Weights of a small transformer language model.
Architecture: RMSNorm before each block, rotary positions, no biases in attention or MLP, tied embeddings, attention and MLP in parallel.
MLP neurons of a small language model. Each row is named by its layer, matrix (up: input weights) and neuron, and shows model dimensions 0-255. Each number is 500 + 50 x the weight over its row's rms, rounded and kept within 0 to 999. Numbers have three digits each.
After each neuron's rows, "fires in" lists the words (lower case) most often at its 100 highest values on Wikipedia text that the model never trained on.

L13.up1008:419541483405488584516497664532443573555377508469565496551571497477478543527513463560503557479454568464508514478558556507581540471541471567499481461468538521531518525563500542403433590577536533491529504612534471505506575531490339516493568522551544484476422449492493580415604524464357465564500485573455453485495473447558507530418569467553465532544497452566530469481569561385492477486499476517635478536446418520574510529477437580490541502589546488515454563557441486513537462556547445477466361494507529460557538486484541431432490471520448527447496490443508544545489499516500447432540480470493464493487498523530544455548429457388516477538496492525484583498539505501464514561479518525481563397482571522504517473479449492623495484470535502610501469409473422548468496536551427
fires in: "who", "also", "they", "he", "it"

L15.up342:436473445423582537535508505458467498496530466427564518546423441501501533526468547521494626422517502535485389519478436491522602468443578542425503494370370564503465647473485564542462510539440412438465472532504562528421470464518416568517483508553486529495466560502527484498413577552440572514429385438533448455524492455474565408434583510527476519537479526492404540549508447394464444535483571526567567491476481498490501439519386552512497465596599466546419545475495498525528596505482494548423492594461496472571497564511560484552419497457485552513477466576449517478509551524449489489476419590511495593482494536430520529489509520541517540498506517500554457548418581601573502500461481507525559543535556624508498487546523486536492476539457481509515470530511511554522555515535499
fires in: "as", "that", "where"

L13.up1026:439551468500457495466475406541454485514469361573529419534511499507359471381525476579433477522544463504528488447525507519481559478500558441480449502524457505516456488477589599465461521580567474435508470510484561481491465508465465508532500590504511468567607545498534447485517513560466418549564438501497478480468556512523445535498468560554485479493505579538562499476491476441565556477445464448435470506476382500543491505481467502474502519470530502657526533514496527540514448540567588576523455574454481424553468427541493512516465561445437509454458452513528410477531417586519462582400423444554495562539452461483467485524545520398532478518472497619470477464533522448515524549530655452461428469537517525541487506538535516459438412473463481490489504505446578509558588435520521
fires in: "not", "can", "to", "t", "will", "would"

L13.up2038:503418505483604501534515454486505482530563449529441517575476509463484464499505546514489480374422529462497534587455437472571486416474475361452495495484428536431500499462450469417410433487549404445501485455581592531502500430547468436529465563568534646569476516498494451493434428447510523551488472452507484526504456520491485508540566547447464498523557579506520484575469465496460523482504451544389480495528412545549471651500371573514498524533500443495540499472480520502502485495577506469538492470450532502505448509538556471556442508520596502451593530583496518488531492531456459528425526566391506494435501464475560468513444436485521531554566565413445556523498507501481442511477519520586502498520512442471389474530572506542493403380493392550479511514344468455538459495438520
fires in: "as", "to", "become", "becoming"

L13.up1135:489468472509523504468570496435433491504601450465437553539583549469380535409579532503490490427494482488496561487499567460524560548523516410470441492578542506479510520507441518459451545547436477566452487421470557568608510532523446493519505455489465399498453505497482543532487502519438507574415460444403396568356430552530532463424462534600432463518428394523488578515570539572619541510432480495450478458511481501537526559572386451494546497523580531416476516440576429470477517493478604490444466459524439492551455618437553511481517576455447515557474515569483504464501482503515485443447477502580421493335569544411390493462480466428510498556497472431503502505617444527529485562429412465482457451467478578498463585517495466458494488547462539457528482494500534559446511477513409
fires in: "was", "at", "is"

L15.up873:522547457446594534552551425497453546518487438525579472489466539424473536547495525533486467479590615447506547512517572559517488529562458562453506421465547549419484502449447476454460467516535452337496453493519502499563506464424475553545458564501420450517459512452572507483597410550320494514487479499525443506497469505528460429455574495454490460529561564517444559503501554474550599477463436473486504504506511494572510560428512523484470528467539514428454540488520586511544499531587517557548418518461442421554471475472476559471490504515441553451523520523530496469368539514503466533457497463547507492509403457508536550536532546463497556546543500396424472440495467452527446470552519455556554508470508483456413519543431577527507468483430584526573564622460482541551556588502339
fires in: "an"

L13.up83:492482458494458557492502459497480523540588491552544458492471489495492430422483444396422534613452515470496413484379507437474486467474528446553474507479383512387441561495537483460431435534419425456476493463410514507522430465547541534592487496570490498486503496423564520416479472546569572492531575420421447509476596408458366557447468547466548526480562507513512476530469474505406498502538481532396478502503428544520530437452587488530550465454551500526495473525506541483495564567558483490472548457404474502545474525494532578431493467482505519472510529530517498580461443504509479522503512476474628579570489458484485574485536522443545466442464463568580466578434497520394511491527498497560511488618454504526491661546470554509508450486501481537484427370540500465463572502499527
fires in: "was", "is", "were", "often", "as"

L13.up421:405498507499488583535465547496534452464502506502506485469525509461454511462487451537468541543529419486449519511517560481546581483502488465563545592515486484508486483454623532501394565470516455461490420484468511536519488473458472439433512523554495533508496567470487456505433521464504446484512498521539477505533607555570437496509523498544465556522497491607441474518530501513470436411471566507493502543497501480526490576481563509478449525439483531528540600495437574501473495423534501582465501458519563482521501447455442484467542506556462529510456457586486548533578498525480477529534449566638579509531437440440435588442446508460525373447506471445544455427556488529511410534426602531515493439587530654500430586443445566496504479503486433520539482521570614500459539475473501
fires in: "may", "can", "not", "also", "might"

L15.up59:484492489546591491411500470484436492459471432505473530414485477476482522492415576474561535496478544459502428585559567573590478521488487563438501404435431550504524548505523381448543515584596412406484478484533448484438563523487413607561410551415453582525564591475569522473578439500399551496437524579522467502576446438537459488528543518515452465459448548393485473519405561454453534430486460510557491518590535546521512569511597437456469575429498502528358465549477466442372470504524623570527518510412424487508487560564439575486506549503497534422501535490489505514501449564506461492445485444425494575524521434448591571525390489518535500484527483503477440517627485518488499611497513527507473494535493498415502546450409430499398493362546519477503499594428587465534530518519516
fires in: "an"

L15.up62:487449481486493593495510506557451476592506459581448432533436466452523534510504534465498585413517518476548496510522528476482504527470468530492499421517475578505563521444512560506507471486486399477479465458538442448502469521488534541606479530564523475502478529453536566497468493522518479502445460481500539516459472488487388457426502577523550554398475425461452549539550440503563595415483584481454490505538532475480497526485624586524534489573534448501523452557513523512525511509512473497472562496480464468530503474438482491507432548483471480479484602537487473459427481541521498502575521464436521461576522488521485589507473558529574555510529656485461516630456520524427480473603505486534477493519478449428470525556420532571459523566450509440558446437388449498463583473525415
fires in: "is", "was", "as", "be", "not", "were"

L15.up400:522447563495525495522493424477422427569519463562529537490468488514492449389649473542438476454555543397540444484514588472401468470462424509456549479511500524462509558523471529371480431518522527450535443428563512473584603523571487498434472583489484444490435557471481546473554420529536508490466466520477502574403432481461426444488501574559559541474541500521453474495588480540492580542535442477467427514477454560498551530527549461529563459487428502523488452488531440543536532544516588547536544498370462509570563468486491482407490492483465551464561556529485466457524486547493486518440470546497570533514457462482520368388533551505387533563509470531481450512502485409419490578559555489533522522451496563402460613512438459512420564552467490512483455548420443510507503531557463
fires in: "was", "is", "are", "were"

L13.up1157:461464451500514560435471549502480510469479553503470548509567495551410494469524526511431499452537439434460510440551486493557535470502536500511484471477454469405413562471503514529530545572640397387457547502461574410448489487580459437500555535591489531520547423531467522502427457544486433524558420480506342542474491462443545474541560493541529499497501503477545527498585556487606456509483466485527538493403502413383539482498535485466489485492574455558496541564483433580547460460498467521493542487487473352558445492501517502484540509385494465485435490526443434488492533542561472463470552453438510461379461477471485540543481485491493420514531507554521640553414548484419495493550490501507555488563401521503428572534450518509485484521490448570564525561467456518426550388484547
fires in: "not", "a", "however", "same", "none", "2r"

L15.up296:547453399480548449478489527471488496464488487508489562450476577498485579496514492567560588481560528459505434556537549488472462549513556537505423391474571597463440499515502497537519529545526530532518464550489426520471528533516434484496506544430469467598505504457543544436542499516437550449486496466453544472558531505425434437491533602468487493445480544502523461515462531498591601599432559509514523561487493512532538560468586528500556516571529533481471408451498523469563432492606502526516476482385469534447462511501482483437353534458501578451474508457633450568431523596538467540441582518529566484476537468513448410494517556458405523461461406413524402446514535561446465511489439516432496489456470450535476545496507410567534451466494429553452468526429595534535493492560469
fires in: "an"

L13.up1553:486453458526517500507565578508480549491379426516535451506609535322416567500591549557499564479488565482496543534416415367479454539504502578450443487469594484520416470565586553543386473641492582506497502534489483508451520528483471496536510484443490484500502503424479581430569531457428563475523569537436493476526503474478530465499547490468460556537552416545489434419497574391532495525441363499600557499388418455559564531568560512517535505575564496460459433593423555522466484519563490474449411499500541400463520582522590422523535466491455430486552461487494570483519521551466461478393452522399499550466502499507521510539405526475507513545517520481431471412472593512564492475559458542524559478544630519493477460447525484519497524510530520544609548446373543581450507499531452
fires in: "it", "he", "that"

L13.up1495:526513437469477552533480505579499525564499492522520463540482507498507598486499512471465603489467598529501575517518529534588551463497521521499519466455543490462534548482473565462500623485501558449480445539515430461543460543515424566548531494504558456459511452470546602463447514533428464540411532506464486438451464393497461465455601388457496443585523544568403640515469437474574486488446460565513495592541478602446542562437460484398500474445464509610535588497424522487528381573532514545504395428406422482575482470457389518449524551549503498520538559479507465541459484509503482413507485561385583493568419526417559527441373458457433482444502523508543456601407420518493548498547476568559626520472461548502516444537529478582469491490472537535472525521510439499539517488521494
fires in: "have", "had", "has", "and", "i", "that"

L13.up1808:501384477501619481515541522505465483491372525588515471429541489505444494452533497576507456443549565560550498462519591501549425511612494489416507364560478411551505460411507548413517418505512400504487419467518497484545462458503456531431414582446428519548516605554491544415473447451432583589417459530550504489542467489458398585477483549514512516484501482446487487530471489434472480408515546553500431518487465424679473656559370498442440547490443492575468525474501526477477493530628636497488474460432519492511425556448514536539490548402391509538513493609574524469470568468537456489428487454518585524518480567483461468499569447475520509510551553432396491527518589493483488470465540469492576470433445454487496632523466475509513508530480562531514529461451473480415555525585529
fires in: "an", "to", "more", "most", "a"

L13.up28:463466421480556482512520503545451445533508482489507452450457438462506504420502436524415485512561516475556571480561626523581464471565503486384519380484396448463525581460473501422527413470526490523445417487667469497482503480521465503559477575442482566465497484570551505436447426473431472475397460496505461456501455465541510510495513599513470464518493469455565498552610487421575499454505437533475427473563498523500584517510553474526479485618480436529425565522469513487499446576558632469469545508335456503543504469557492543592478485453499477488560533413452505413522529539569485444426478505465515574466491534506572573497515506498489540529524439500536633604438509575435529528524537534531530581537521542512517514538566527546560472477549550572527443506503485609426551527544523
fires in: "was", "been", "is", "be", "not"

L13.up1527:442463397442542503489529514537462472554530527492582567467583389557480461492513511524471472374455577518466556499509497527508437477637456476418482383512482502504520584413472602420479561555498360452461488519497544481466452510462337504548463592540473552502525477542531413506481483528436555648520427419475450471503445451420532499443469490459471511497487419497467520497491519485516518440396480527448512532556463419609560561522429482493493525558524461494480545514434594534588537511562595486472408587434436473561518457490568464598390513481508505490499424463618515511460536444599465459444496561538509578474466524473447458483454431525466552494534511456498589512484640501435502553612517466527488422531489574546560503509492557572364448483449456527457434487476570621440497491469553
fires in: "a", "not", "which", "she", "the"

L15.up456:537483476485560501515555449546420487485521382506599517507419524498507522468571569556501534503430551507507494513606519455610502499431498548486419527428526590526493543455528485442473494469575440468438539502498428493498451491526488510488459562544436495583491515379485574524477410537427542472524474531510489461458508443403475431539537511511536490474493508414460574442532578478495546498420509514472563537502505424543527421501539554542391514501466528533461528525494577418432456517553504602469510434455406536523498521491491509423549563520475621452459480488500467460551543499529487435504473511524486515542488460481512401451507510450563494470491533541520505548514596525468367482568494491449571507465454431469387548460493470549517474477506530517460500551495449482564471479502508
fires in: "an", "live"

L13.up737:487424404464570504436586466551396525562583480471572513512513511419483432578573554585527483539571611555481478468568477446547522525501546545417533456396463533510435456414440540462509479527421473480495408477457496535513502446507316550544517552506562470519499513533499477454511479513399531597430421492501451459457506508486516467478619508557506468535512429477410542588432466454455538540454537521628501461453495475511462491488446430518486563591514547462477553467503522506490544598558556524392509568504472417581545549492584500507417533508515550508510475446473486448555507529436480485479492538502449497425545507461487532484412475493495500560497463518526483540502669458551505482504514508505540515533495536545472477534569553449478535468493488624550446449536474590544555509494469
fires in: "when", "where", "that", "if"

L15.up1986:453544408557436487432556520462490430488558465466473529438437542454511499510533537515553416394528466451458425455600509528514577477494408477413516536481514515437459511475510478484435388465617505529513410508528458462462505545553435459551449490411566471480578566466499562485551470563470515457589455443495451547462521527562494434483553597514495496490489436611487535553446536509489495517468473531431573448510524468523579478441571497426451455539469518554449502494414491523498589579419459473504508550473459463537404529477541519468475431494467562505509502480459507443465449494500470494524416519479573527452484467543545531488521506444458474597530497499534535481521599464489478539482483594414450432452620555399519476485560508569461480471480460441415403508457531540422521516443463
fires in: "were", "was", "been", "then", "are"

L15.up1428:460458433408597521527472396485496556474487507469446509435472533456508546442566613477591528468562392463472459502456546565523520452485465467466462512421535493478484521396495507425452407521495490458491492420507472486499436442544448478546483512553564548537568508439517492479489468450452496525481503528527491473491550463525482378457496510479542585485469516534506491601522551453527549489410434536551476468575504558370509492460446493479456520456443525446493490602559486462484522514453514452465500433391428542559542510452487448537486546357462584443511539525565464495487572534554494518468437526582483534461458601473528510510514519448449519528468494506545479587473508478531496539549525568462569470564556457536449568517529513516467466534427432555507574599543538458467528485481450
fires in: "an"